Part of a small language model's weights: 6 heads of 64, 24.4M parameters.
MLP neurons of a small language model. Each row is named by its layer, matrix (gate and up: input weights) and neuron, and shows model dimensions 16-207. Each number is 128 + 24 x the weight over its row's rms, rounded and kept within 0 to 255. Numbers have three digits each. A neuron's up and down rows have the sign that makes its largest values positive.
After each neuron's rows, "fires after" lists the tokens most often just before its 100 highest values on Wikipedia text that the model never trained on; "fires on" lists the tokens most often at its 100 highest values on Wikipedia text that the model never trained on.

L5.gate1176:122080137118085095113118168087121117075100088111107129160121120079117139136141091151157128141095093106146132146144133151144163133142134159126131100130145172137108159058115138154111166075095139128099112104096125134149180066148124106135124160181123142080123142120119107153082133094102076139155089141119147099154105145109131115121098110126110147108161128144116095138143131130110143112134077166092123144126101147103136063115133128163129104106153128118117142121106140137137146158141112137149166121141159148162118132106127127103166118131138116151105168091147175108148130127073129131
L5.up1176:123110144160119127133162152070087129100130094120073127122103135142114143135144109145126147123128124120155130122126154173128141111136111137097126140113114146154113134112111130133099132121104129112117090146111097152126173140144138128142128105129097118097095187161151123143109132069133142125159163132100117137147131192167100125101133130130093152120169113156098092122112129192138121089142117136150107127120116130141089150147159165102124105109128131119114114094114124151160129157111131112117137103124157143151135128138131097124138125135124089125127114096118197135125107125161162116
fires after: ".", "==", " ==", "\".", ".\""
fires on: "\n"

L6.gate778:134168140137155162123124119148110141136124104120118143132090152141090129085155119143127114175137131107144157121172143092134126136169157131141104084072154143141113143141133143094115166151143123154142091120089126119115111103118141122083157137098119118159128145100118160138113126137091099122129164132164119146125162130127146143191189087147118146139123171139130164142130153148140121105139132122161122096146154160176097096150158089148129077114130093120161101155089130139168130120161199124116100156134135118144117135107094170148131119123123156112137171115084158109126119189111156121
L6.up778:101111098142142114140155138124141121114113106112138140142098098162141183122145153169137123106083116130093136117130153170139160097136149119111128123134119145147091076104123120091139129153136132139132123138126119114149128161121115108153094141185148110141095106155155101105128106133114124142135151120144111141102080169107099165120132111143165126109072097097129162091091157114148117117150132114143099152097126120180155120110122081133128166147122114133131105135133145118147139178125117147147129147152138107172159092135144127103136113154146135128158154169131151132154158152160113124
fires after: " |", "|", " ", "0", "SC", "N"
fires on: " ", "5", " $", "0", "–"

L5.gate462:111142146172155139145196128073094088143121129119076120133108170131162151094160108138153108125123107090133129126124137141124147096147121145115125163084112108127154123078092140134115147175101149132140139101123112106133116118115104143147093109163117095103112133125075090145124105098127099141148113144113125106167122118121119135125118138159129206127111137077102145177119161123093162106124153116137093124080152115126125106157119123135114081141142149132121127140100150191171119165142118125142130119147094119080104135102138108130128160113111128099122081130141128118109118142141132149
L5.up462:148138122163149131123143101129114101126127143113097141128108170135141192105163122178123114132114086158087163131125139143127136124130105140080121114099152149123108116117099124132130120117110088099140174117108090116116125080160107140151113137100151122097082114140112128141110119101111096154121122130094113118172146140130112120108122161155123152146121102125121141195114133147105140098104136118132074154128121141139156128142114110084113124152117137145124119166132118162176128131147067114151115076126124053079125138098181162135140124131111151128108102126118137126126114096114108113
fires after: "\n", "==", " ==", "==="
fires on: "\n"

L6.gate445:122115095113125126149121148129153147138129148153078125142139111178117124089134130142136105142105080104126125111180132144162127145109130120119139155106160094138122146155136100114110118136133099081147115161150141183116134152174123117091155119123117119123138164120114097122111102174130102145097150179130177133104122085121112098131165104068120120122166143109139141151105152114092133132120123159111115083135120139126172108120108087112118161092111121092117112161081139139129146153158160158104090110129138151129181141128097142107138110134148145100128147124133132150131073086139104128
L6.up445:106127087130163092149105105146115136157147135109177127146119148118121085086122107140175147114118106146109126152150119117125155097079129128173103117065142110108151152108117099108126127101154103148106134151143107114131133123135082140131135114128109110088104102103126059155127136146154123139093135133122151110109097164141132092136125122093079146125129128086160154112081126171066137117128128155117108159112159125127144127150131089117159101168130121138105125125130144073174170136175100118119154149127153121144131169125085129069187101138153126152093149124133123120117140166122121109
fires after: "0", "1", " ", "9", "|", "2"
fires on: "0", "8", "9", "1", " ", "5"

L6.gate1200:122185094154166103149115102115172141077104105170158147136139120126122102128157146156116150126125096114136106135166134125101099117123110128141149076146129114108123109149086118132123093106141127082130074134147149135098134119103107173155147120156139122109153141145149134116123114153103122164164169157123110090091115159125078111121135133106128147153125143151143111139125099126043126143095135114102110178138114101146112165119115123166162110122152126086177102193123153130167135089125146146140135122147124118143127107140116113118113089143104128142116096118153133135173157119102145108
L6.up1200:093137118170094131161119138117112132124060121146104104147173147116149143148098143167128120115150171182152126134169096091152105096128106127130126106195105121156096086146083080136159161130146160106149155141144109096106109132131101149145131133121088128135132088150148093131076147142115095113160094123091130153081102140121093138179096119107125138104115129136134151108169115141102135137093114175146102140162127112131113134124137095125140154102087130115170152104089119136115118136110129124136098121142076140137133125129114132124177154127120146098111059137153096130159163114098121125
fires after: ".", "2", "8", "7", "9", "0"
fires on: "9", "3", "7", "8", "1", "6"

L5.gate1262:167092141088150103152108135091160143131120098102133124135126137145147109170133128098182125143141138126090117080140113180158071108112123119130158132106152142151123102127084141131122119138139176151128108150127160119140129126168102139092149096117110104125143118124129118094120145126129158130166147120135149086120124148107164130135102116125150138167143079135116116103122104099152128106168196094082140101176089120099145054150140128115090131123149142115167122134148161083126121106150091146093136147070126134130135127123127133109099101108108122127111129092089158148139138120118106107
L5.up1262:111140145128120159136139144050175156141116112132117138158128148130146107109135125122165100101149153142158175153170107135062135153123137144124114089107151154122131113165103119155151151111151152120093111128151149094086092122080105139124125129123160169150114163102180094097110125139115115125145127119138148140102151092078147142160163142121152157096074162078101176120105117113116114155111092142154122129137164118117148165161121130176160178120120170115113148112129129107126144100087143132142142121150120098136112130125129078142124100171147140118176131108113139134112160108062155101
fires after: " ", "–", " (", " re", " −"
fires on: "1", "in", "2", "ing"

L6.gate344:111130167152132104171106146112093123107187146153114099133158150115131148130181088111157141132129089126182135104163122124126133136139086130136145127124115135102122088160104117137127127106112155127144150096128152112127129129137109156141152097178114147136126101131093058127108159125125137166169111105124101127131098176120110127150162159106115160137138154118120175125080162094107121175136112086092121111140126108139116149116095131146160138121120148111137111131113129135095121126111136115129122144098155102145163097167130143118163107102102112146160174137102144105110138107072103117
L6.up344:108137175127151126123108091135172120121167140126124117065132120114104145125168067117144126127125079141137121122119117144142128135157099108147176141125119131101118078149127127112131145126137174073129115121129118164151124128141107122137138114150158099073113166113157123123110143082127119174168109084118123129111181138109141116117154171106123119117153147130134171159144150122107143146123128084119131125121127117131152142148109121130110131137137166123096124112150127127125146130171163138134153163090100172132146109165108157129142133170093115124152164110131141133125148165099126103
fires after: " ", "3", "2", ".", "4"
fires on: "2", ",", "3", "4", "."

L5.gate766:159153106175154124140162124134092088085102151113135132103097127121133130123140133112107121135155107147147124152155134158092140122142087134112125134109109146166136160098138116171093126094156111117107132087122148124116157112120140148101128156153144107115154153092127113118098107107137156120133147139083098110147092146111088146129124122143071165175121179140132130152139128154141135101127113117116084096116154140136132128111157107170095167167121188116114126129134138166112105097119093131133107080108128130100106157114130132155147142148141163115203146088108169147128104073085124131
L5.up766:151148159200142118085098124136088114110098144129130140112159148108128166144153117095127130164146100111134130164144106138149114110117110114089093137124128136161084153095124143171118125108110155100122110136128104114112123076150135145102063150128142135083124132125139175117133121047132156108106108173125139107118153121112107134100161131169079141122141159135131135162162159082126142128129124116135106080115141159134140109109167124142096119149113161150129118147151108146174139087115101134123109123092111121114125094117108147147135110152141121149192080096118139134142137070106158150
fires after: "\n"
fires on: "\n"

L6.gate195:078125128090134140151120095135129118139095121175163133120124110123138112147124111141143047094171092133142115168142153131110126125182111152169116117119120146116117127117130078086145131117126098144086109103155130103171146196107100147119133159161136138105065140139139099112090165139116126140117098104124157145136127137133140127155082105084175126084122110120129155123132161124124140146111154136170132139181166174143109129150166082124181144150147141141117154107154114157124106149093108126123108146146098144133124149107128127092157151136079120162144163120134080122138137141126118139
L6.up195:139101126126104096112128172166146094082124132128136124120135098123081113083068112155154076117118113131110103115114084150129145111153103089102165075131144113144128141133112125142125114163157117127100143116109114132108075154118135191120155150120142073132162155142114139084134102117129177145117120153121158151138138183117134132150154134158083100103165131139140133140119190145125133143088163120120113104127123164132115120131154179109104081105104116087139129134157149100141129116146105151107157063186157146151093096097143100116105139137123159119157070135135145137136100112136173132
fires after: "1", "0", "8", "9"
fires on: "9", "8", "1", "0", "5"

L6.gate1161:104103146090147094068136132083070111131110125132123116116113135124111152149077073055123143129142105097155147121208191156109116155110098144125145173129136166138133131146112106118130120157101144129096131123118129125082109144099142162131128109109096136178105144149130123112123112159141109151092116126140122126149142084094100170122128128121112112130111134113150172134143132123119100149114151168107128170130131141115100167099159168136126107109168160066139120139112077089091146133120132093135120133110146107117146106170151137139146113123137114154114173155138102117115166130112140153
L6.up1161:150100172133094093141122136131107111117148125126139147114142130163104123071098120151155077145116079118086120101142169149134144109094109117093109111140145122092110139129157061112153101143123149106108104155140140163131130169108115139151116087141122110089159159132105093151130108083092106096132151105146129125090142111121133121185110141138142174181123144119127096145090110144126124132113189151118111142191164113122159146126116160128155146109079125129141162129161135116129125145121145101143161089114114164141109107156142161114109123147174122138134150137140181129089115145166120152
fires after: "2", "3", "4", "9", "-"
fires on: "3", "0", "2", "4", "6"

L5.gate920:148148146137150130123138121150093100108112139157174109123095119134111087137141108141180150148187102103117120149142111098117113176140163121140105121127125130072139109121171107102138086111114119076156114162169112170120128135119133071102192121103140121140115119134093125135063151131103132154082134108109140182110094105153083158087149111158124142117158131097105157147136134142145094086096132097139077119124141143130170139116119121170142101119154109144143099130114125150140122140134150111144141112095130132121126137097125135136148117146151159118133126099147140118145112155083144137
L5.up920:083088158117102118132078145090107108149125105109134127122116113173119118123143131184116145157127116127161126143139129141112160126149093137149125107115130141162128114132154089120120136132120113102213154160102150118135142165121124165162154112143125136171090152139145152122124166175091121126103155104110163150107168113111161109130125136107122099129115134085133131121165139139146113078106124131107135128132096135122163151117107127121110143081159141165141125140127128151135143085133163152145070146130181103151122116113137151095147121112132109142113152120091149115148124118075115141
fires after: " the", "0", "2", "9", " of"
fires on: " United", "0", " The", "7", "2", " later"

L6.gate1375:159135155131108122115158119129147139128091076153128139131103165121107130173146118133074094118164105164117133138115121107078112156139107153104136119132145098107121100133119131092118157119117114071143122133175148117106117127111135107140121134186114144162107137128133122136154108115125138121116155132122160154105161126105129097105151112152119146065189157120075140129119144133132124122157131129160127110128194115151104102109208158105121150124122130116118119112151123141108108136112157137064130118110145103144127128164125070143110145136105115135112137157115136064166131142133093172
L6.up1375:131131134137133118135115110122121148145113107142146151062112111124070178145166121076095086134127137155127101137095158102092129102112080147111098111114130096088067127086110142125152173140128143152118146120164131143079105139120096124101120119157125102169125148089118143126156142071144144115135115130126142155121124120170101127143121099142148132061182128161103135125123184145105127127141121091149116128120189130109148150120136129132121154167157090109135119105107147159115163139097130151120165105165125119104113165151164088094107145146075115095123127114109122091165109123119144124
fires after: "2", " player"
fires on: "0", "–", " ("

L6.gate546:153084130111147075122151108112120111154163120138101102106143099145161093166161113141168150101153168150154161143116114123171188096125105127164137117108159133116090118146147122136143129108120131064167131169125143141156127127130119180102075106129125122125088095124103109127154149103157186174149168157123148144110115141141104148103129092078119104111128179137094089148131166167137140155107151114123126115080111154111162140134108169134150091133126153182113201089123095134118123098111131132092131146122136094138140110091158126126152133135112099135102103118075090130135144143116146143
L6.up546:168126130118086133140139122148191099157132087118162143148098111158132151145164154147127121061113141116134173085111132137085142148117155108148148128116140087092100165112118135131118114145125152105073102122150075087097093151128173134119122149186138163147090082144118104097113156104142141124170145145119123126116139114130128156140126124148126115115127162116129134115144118120070146133136154138146096131166105111123107139127148128143123148130117103056146112128177131110148158100138121152095107098123147148103137152150096159142121122135118121171104130155178117128138118159080097137
fires after: "\n", "ia", " footballer", " director", ")"
fires on: "\n", " ", "1", "2", "8", " ("

L6.gate116:133121145090117110166127101106077133152181116115137093154117124109111117112128102168134095113143037110137137175134135133147153141115098146146106161138125142136105136102118171086084135088081118108109119143101163106120137165143131147144107153146119129133112073143138143139120126140111134176131124159066139121112110117123146101142117119124114123137142167131126172158122155155109145152130117119119126124114214156150109157102132135168174152126159110127163117112110101115115156132158125141169097096111139143107159102159113146133073159099096103136153127159111082133123150112082128137
L6.up116:087106125156132084122105133083170133094086164142112088112122101125127129125120128149125125129172110108136158106103105154175128146152125149162151130138118128151118176108151117120155112110125119148107171108155150167108098117107120159120127102093146129159125126110131170108133119108113133117143108158152131122089104113137128111175131093154072164096159140159116134085160116159109135124125121139113137160135135120123096092125140155139119138131092126192125112121141148119125188157079137100128130131136130111144122115132092119087107138116147112165135184119157144081129113110105101163
fires after: "9", "1", "2", "0", "8", "7"
fires on: "3", "2", "1", "8", "9", "5"

L5.gate511:134130154094128127178113106155161095132084154126125113127163120113083082099093124139146106134082115091099127141131140110101099090112124120130125156110129114161136158105088112125067167168153142121161129105115187104103096153115103127096080111117137152173147150129137105109097144133131090097149118178129152110155101130097144107158147133111140146148143108160149114127148128112121179150158160143147130106125141121126121160124126099110110128092130132160133122119137165139143141120120133128136186129168067111173139162141160150092153193135128130136150120131127116143126117128164132091
L5.up511:118116142077123157125136146166148124136148168085136084128095167121158143097137143165121141128125110137162159126152135140122133137125098136122113114114102148130099166115122108154117128144146098091105137091126136082129099142122125139101109150130120140165130182122106081118088094085122166152120080116110160097142086155149149115095146139144125141123117126169093079125134051115112129124065120152068155088110130142077083089087134146138136122114135137114117128124117140110097130130098135144110089138120142146160167147136127113110173149159095157139115123084167102115128116110125125128
fires after: "\n", " ", "2", "1"
fires on: "-", ".", "et"

L6.gate305:138106171112136114118104094139107138080122131154134142124147070119118084134124131123131054103127168142135124135141111168142155152121155176130119158106078109119090107138134111136114135139150141090114170136123124117190100131126111144124133115111145139139132166122115169129135111124128125130130149117131068122103124102131049111126118126107126100137125120138157156170146127085100137151157128113135089133145114127145143148098154182143168108119141120187133140120149162092106125118105144064124126159098144157145170097096153163153140106154128142157074124150147122148145162151141124152
L6.up305:096151141096129116134119083116117135117149154095126132169140117116090111146115084179179122134128129156112128134093123147124121074119145116120121176148144121142108115090163132128149132159109123155127113164138084130154149118161136111126149136120153110135118143121146141137116160091158085101102088092124126076140142093159133129130113128139168137159102133117161123129116108096144117090119149120167092088101169116136074160150110153160119123136109088146064095133118127131119165169142090137178110121142159150104142130129116123106104128131139154113108138134116142096144105176115136161
fires after: "0", "9", " ", "1", "2", "–"
fires on: "2", "0", "9", "1", "5"

L5.gate650:093132141103103133119104134127099125130128107110108145109133144113171117129063091138108150157122094121136159101123145133118170121140117094107141123171142118118112129119102099129143127125095137107205139123111115134136182136151162147096106110151103104097155105112112116088125148094098117156098151170136146139070152129093134122148100135136131138105137134127138093096132139104141117148127130067125130117169132136103109121152080167090117133148125123120142117106115119173113166125141160149147165105121137126104147138152168124157116119123170142160125133138113132083100174157127108146
L5.up650:131122122097102152122131106106123131143129106173136163118111120121154122129120075098152082125125118113141103137146162120106073154185142149134131090143123131115161103124119103122078127106125126119133130137181108124104143149136105136092173153118115120128129125168117128131112136069170113199107146137132186145104134136156122149112138109117080125106102156135091125141135165117146138131184130146158112133161179183127118091134108138171128147158086136128130079111122108142175140159166123129124129125129089139094150121093109127133149126133147096152102109122118174134094117114094100116
fires after: "\n", " (", "0", " ", " \""
fires on: "\n", "s", "S", ".", "te"

L6.gate1017:116106151132132162144110103140135126154124101158086136147197098116114141146109094136150098138131139117103133119148133128134150150134098169126123157165148125172137186127112091129109131126141124097116119107134134149113060130110140158150110083139055172123127121187134086134097127114143068127111126140160138150173136138097124144133139099128126125088150195114102123148136142175129108106154125141156134114130181144150134149116162126085165110102120117197144138135146080126128089130113163117121104156156135092102128090161137167196104133152139103103091155116131124126139127133117095154
L6.up1017:048109129138133177145126115150169103085114132148130106136120125120101148101133113116116079108118125082102133158127109135090147127127082124143119135166152101090115159084113106139154136129161102144141161089114133068073123163111147112074098096116176091157122123153148105132116135101131175133085127151168114123116124131152092162166132111113119096105134134134114138118168179137086112110139129130134144146119084120184149161129150114150124110102117155111111146084127133143125139131130153150072125119129105143122110136175081112142126166133113122162118140133124110129124117132122169152
fires after: "2"
fires on: "0"

L5.gate291:140115127080135138156110078151121105143139113139077141118145088122142108138116145101127146089125108139150091151121116110133073137095094158127131151153111157120111139092082130104155125140101140097151084151195119113135096142117114110135092133110121134145110133093154090136138151166161131128124121155144156129133083117142142162141147167171087136075121146122132122115148108155152125126111087160129094137138082130125133127128132100147163133130077132168107115107112075092142133134143142142152092134160149119157125135148114114174102100121123142091127120101080139130142152111155110165
L5.up291:145110093133134121171123143123105151150128085126082152170138122120159108159130146114110135146139135103178137144085152091124092169125088125091134138110141133121149179145123127108132139110162208093090119186109122128130134137113154117147115146130146166127178150156121154090117153111140129137108164146166126139148119115162108137126139118131099138138108112128130125153124108125097139112174098117122108162131127146148126163136108096169191122177109119142144125103137111145112146138158065133138132152114108102144140145136090117192118117114107135061145124125079128110095118127137149166
fires after: " ", "1", " on", "2"
fires on: "2", "1", " August", "6", "9", " ("

L5.gate1457:115154175139148096123110168100144137131171132129097176095164177130098105120164164117157117144108126115110128123144138118135147138125120130135179147118117069088125151109138101155131102066149130098116139118137131164103110146098126165159106081113108138117123101087112115126147107150079138130125130159132126098154135111135154164161115114146151113111166164079165147124142151120084149162108120105112130097136147093164158153104153117128103094093115138168152143128157134167108086090123135099114167103177153129111093128133112114131111109114162091131127134119092139133135155188144126148
L5.up1457:179079155125160126121158115094151145141147175149162128130124170102122157173096086131141098101154080100115096130085164127094154136140118136149127111145118125089133086111140101103081109110178171076100167083165142113103120145122126101147097126118137139107120139126108129144156098101091144136083115129128123123118116129180121129133081131101131117104143157106133115151111140123119107109166142126126102138131156147129099133118099105140152104155155128097136138130154103153120138092137100159139104127141129134087126137153117142140101091100113136131145129086078121121128134121178149130
fires after: "2", "\n"
fires on: "0", "\n"

L6.gate1167:156070144143160093106145160133141115135132124134094152131157112109118121160109152143090150154101122157133142129112142117191108102135138142125121112128152135105130111142082142149105187147155096112143122129142118131146066174153168128092099119126134171113160099101090097147088138122140132108137121120094172086171129123128141141143125131130152171106178132162165098113133122152143116132117133160109125105108102105123099123117107152127114131138116126155122149164117141150129113107144097111118129110113116098112159169122130096136127109147134171130150177105145062132153119110125092135
L6.up1167:144138141123096140139151136131100164118140121130115097146116172123105108146138170143184108157155137129151109161107162136118139071109150122111149159109105132108147145142119113139109156115124135128126119140126119093132116163102099140165152133153141134127130110140135105142103163103140137155166132147131095063102087102141171144121116141121140109128121141117161132148126172144095152119094135126119141113113129120096121160158126119144115094114132142153084081123132101122108090115152129163133156130141106151128115132124094156177117110149131120109174161105106136142095150166107150195
fires after: " ", " ("
fires on: "1", "0", "2", "ș"

L5.gate553:138090129200151087104185118099113087119115099126103180110131134149116105153130140152145122129119094142118115143140135103084111113102168095105144163119086179147161137100147149142135133148110117108160118139108149142096116131145101100131144124122192087105129141099147117143178054121092141144159115139096157119137102122117087113114088135180135117128125139133121136142122107126098102137089164084108133122114082135111106134156103120141142126116142118143121133099152118137170118146156133140137108142134120158096102143128157119134130143091093122158139087171136157118114116134127129163
L5.up553:121095111143170114136132107105123103121138136149097179129165125122125112143155134149093110161159104104148168144121175115093078092116119108100118140108100146112164135098138146179127135133087129117171169148107118104143111124164113135142149130083159112104101139148141136101158114133125144163211087134143128105132104131107131112126132108157131122120153165125113152124080130159091118134097105076132146116138084146119120105123092153134078068106136178109122106106156127114163133110133096147110158135158142137154143142099163107110107132117107111148119101117126144147120150110100105147
fires after: "==", "===", " ==", " ==="
fires on: "\n", "."

L6.gate532:133111152123076139127141125098109123135083115173121170106159151152112149138116116062153105134194099110143093128176132109083138121157078108104117104103175114100082101208134130162157148163125151113138091103131165147103121130132132138122139162140092148097145145191109161113156137089102123134146167138129108165157142130121097148152114159090149123135078091130121139123129115136146122129096152094086110097167144115132140106150124129105099141106148147072132124090165113130131174147146113089162117148122135122123155132142143103177122097140122093077157131125083137138109102115109103111
L6.up532:147181070141077108120136099102125137164122148131130113122147124092114123134101113127114142159144146087179111112089176166085130095133107146135127077162094117116113125076145162135105112091107145106143136116153114103073085128127129170101129135148135148112154131134129120129138142157097172159106139154083109132149096144132130134147126119180098117118123185158132168075114114167098160164115159089115122111158117113127105121120106121140124154127134169133187129158115145112111136078120095143077122108111123118089108138165119136113129110118101129122134090136134089150146131143130141122
fires after: "4", "5", "3", "9", "8"
fires on: "3", "9", "8", "0", "6", "4"

L6.gate1005:129101124127115091099156183127133163091145118114082112117118127132136135137095102125138132161146099161155094110156106151145161108112112088094148118139086140126137143113059092089139148112101138135120168163105074152146137135108115146152136161102116129117133127107151114115101129146159118104112114127105146131118100143165063115113165148109122147146137145151167113136154123138105136162148092141154105132110133119147090129186143103095100149117095128110117102076153131158139155153134173161147149159154140142164171131131090115156119139097108128156115141155123177138093130127181115174
L6.up1005:121120108162144136082145154124128129145155127145093102122106154114134114131105102141155106162154113141171092105123125163183139103133131113095128138155133132134097124105117129098079133122102115140125102140110118121121178143115128151172108128160173102070084092142152100177129150104129105103149124124102129103116122106137104110121160132149106094081153167176123091098150115116130139128121089138148087098151114107135101140137128115115176154119119121125096109115149171130131142151163158175131140121097150119145139152129168130104129103072112155145137139104174159076112079106136121165
fires after: "."
fires on: "\n"

L6.gate1433:108121139168143116077138125113119069161157117069164122112107116115122150123100092146120157139117113125125142117121110148152111127151118119166094097122115127132131128101112097100127085158099122123124133099123110106157117108131137152112118098152134091140145121126112121105096141177103166090136081130120126111155149164121160123150098140118119095109114126165142124148150154116126147149106084152125162111069128145118096134122090118117165120065120148159134193152161163123161165088145091109142123087141135138105108153120108118120129133143145115129139125083117167123163121159166107151
L6.up1433:060153130152129107168166137111134114061124122130149163121131113134152102117108154124146120163137137133110122096124115157091135093115104091163087145176126114116106135113099079075177147152106130074161174126149139103146089107136054122163129128104140123184145117131153124162105119145104122125094108142136132110106071107117153166109157152121082136138094126120091123135104135124133135120145142111149112132141106123108147123172144192093130083168164091128121099120170134143116144153125142111120155100124159146093139133123147120131107099147141124172142138137116108119122096095146130151
fires after: "0", "8", "9", "6", "5", "3"
fires on: ",", "-", "1", "0", " and", "3"

L6.gate1123:094150087126127111167125155120154149098104156128114122124105093150169127120146121160179115130156147097118128147121155153126155162146098113114139117152084146147127121196120120156150129138166101105120107112176133117151099114131140153153143123129144108119123106135141115104139084111131097104121114105109151172132157117092112105113097176174090161119160120136134107141121097121123139141128180146129074112133077108126112176123097127114131125080130138137147138091111153098143186115124096131143139145126095110155151107123144109134086123140131126129171114154106091170149106109125167090
L6.up1123:141157131128101165111113132098141156141146121133122107117140133096136132151130086116137173131146179154160090126127119138099139089138115074158138159165134167099211077134126154140149093102130094173145122102137174119113100144159116167141117104111155112142145112114115117100112172104136162100143137161087144121170114145118112076117106149099113141110096130142121130127148120089141118131111115114143134126184137159115123113120104086151160145152102166132141066106133153075123102136150148145107125126132120146136120129151137178080120146092135108151112092121098142148127133076105143126
fires after: " ", "1", " ("
fires on: "1", "2", "6", "7", "8", "4"

L6.gate370:138136135172091123075133128135128153148099132096114119093104103153072140162129136123127124097145086137141153133110118146082149120140099102147138139148130138047143132113126119100150133173148122137174130157145130138137136140164129159170167112147131146127158130138127122089137150103112133088141087098117131139152153145139069103130107095146133138094137128114198133138122148164170135144110143118150172100136134113118135120131131130107106134126137091115102123146091172151128120152128112153133150098070136105145145178134158181119103115134173108113120100148136129111151102098132124142
L6.up370:118124158161125127119150142094060156100141120152099130113132126146085181148115129112120107103159116146164135125128133140115122097157168113147162108143132142107147129154122141140135141137138117090090173130127089146159150091154139128125140152129128164090108145147125099125074130113127128151144150156166163149117109122145121079150103142124127135109108166116113175142099150118148121123114131131089090142098105113151121074129147138113117167110130113144137116152095143110141096129137091156092153142104143163126146123170154117087144114153164135146156129121074082095127120131146122136
fires after: " ", "0", "–", " M", " ("
fires on: "2", "ö", "s"

L6.gate202:094139124092113149153099056132109106142134140125159158122141142148121077127102176161127137113106156134123099135132121161138094079123130149124150150143150115157142166190120130133111179106136141091123069127135115141144139151132129152132117140108091140132121119118125110165178133116135153113133130095153103155171141099119185127112078099138136128123195122167142154133121098145124111181100098084105135096144135131147132146147154127124138076141154136141137135076129141122126133128156082145129157142076144159149152117104128147115100164139148118122141126096130117094157122162154075144
L6.up202:115120149081116139117113132126157085102126123117105107120118143147155089140151130123089157138155105130118112148096164171130110108101125107078156136113121183135147130110124032121146128169140135180128093170159133119099123116148109106144123103146084135156183108126099090114120136139129139101102144119099131133117144119144110103153176132153080104114121152150141109147113113111137097117081158127116129120136139133142115106106125121127128126127145139126124151159132152142145157115098119125089163095146183129145163174077107153099138150125144095110089142128091124090133171134104201166
fires after: "4", "1", "0", "6", "2"
fires on: "–", "-", " Summer", " ×"

L5.gate1483:149095113168114130102127138053125108088111145100142106120123141111134121083155064180140116137152087109136136160136130197128138110123132151111145139100113168096080102120155143113085138093098102068101121155154120125141159104144153130146170129109119122085130158120101138191136105106119159116123101112100162107174076127127115142154144105140141162106164129106119139148134160104125122096102104140119141112123161103143123112155188127095141151124147146128117166093162126094149110128154136127127132120152150127133137163103125123107129139123141112120118119109159154129132139117135127132
L5.up1483:134119111146152130117112110105084087104117134125102114170124160110122195117117106138146104130130126088157142099116166131139161121135126140117101093086111157148099106109142104122129128137104113089102110131133092081146175099146161109128136143105167134111135187119102124140159091074121035143143122146118144117184101125090114162146143130133153177119142131135122122170119156116156118141095140131129100126157155117128106083108137132159151112143161161096128175147119101090113119164133130115095132103150121140151134144107154111163145132153135132138100157125146171160110132097173129130
fires after: "\n", "==="
fires on: "\n"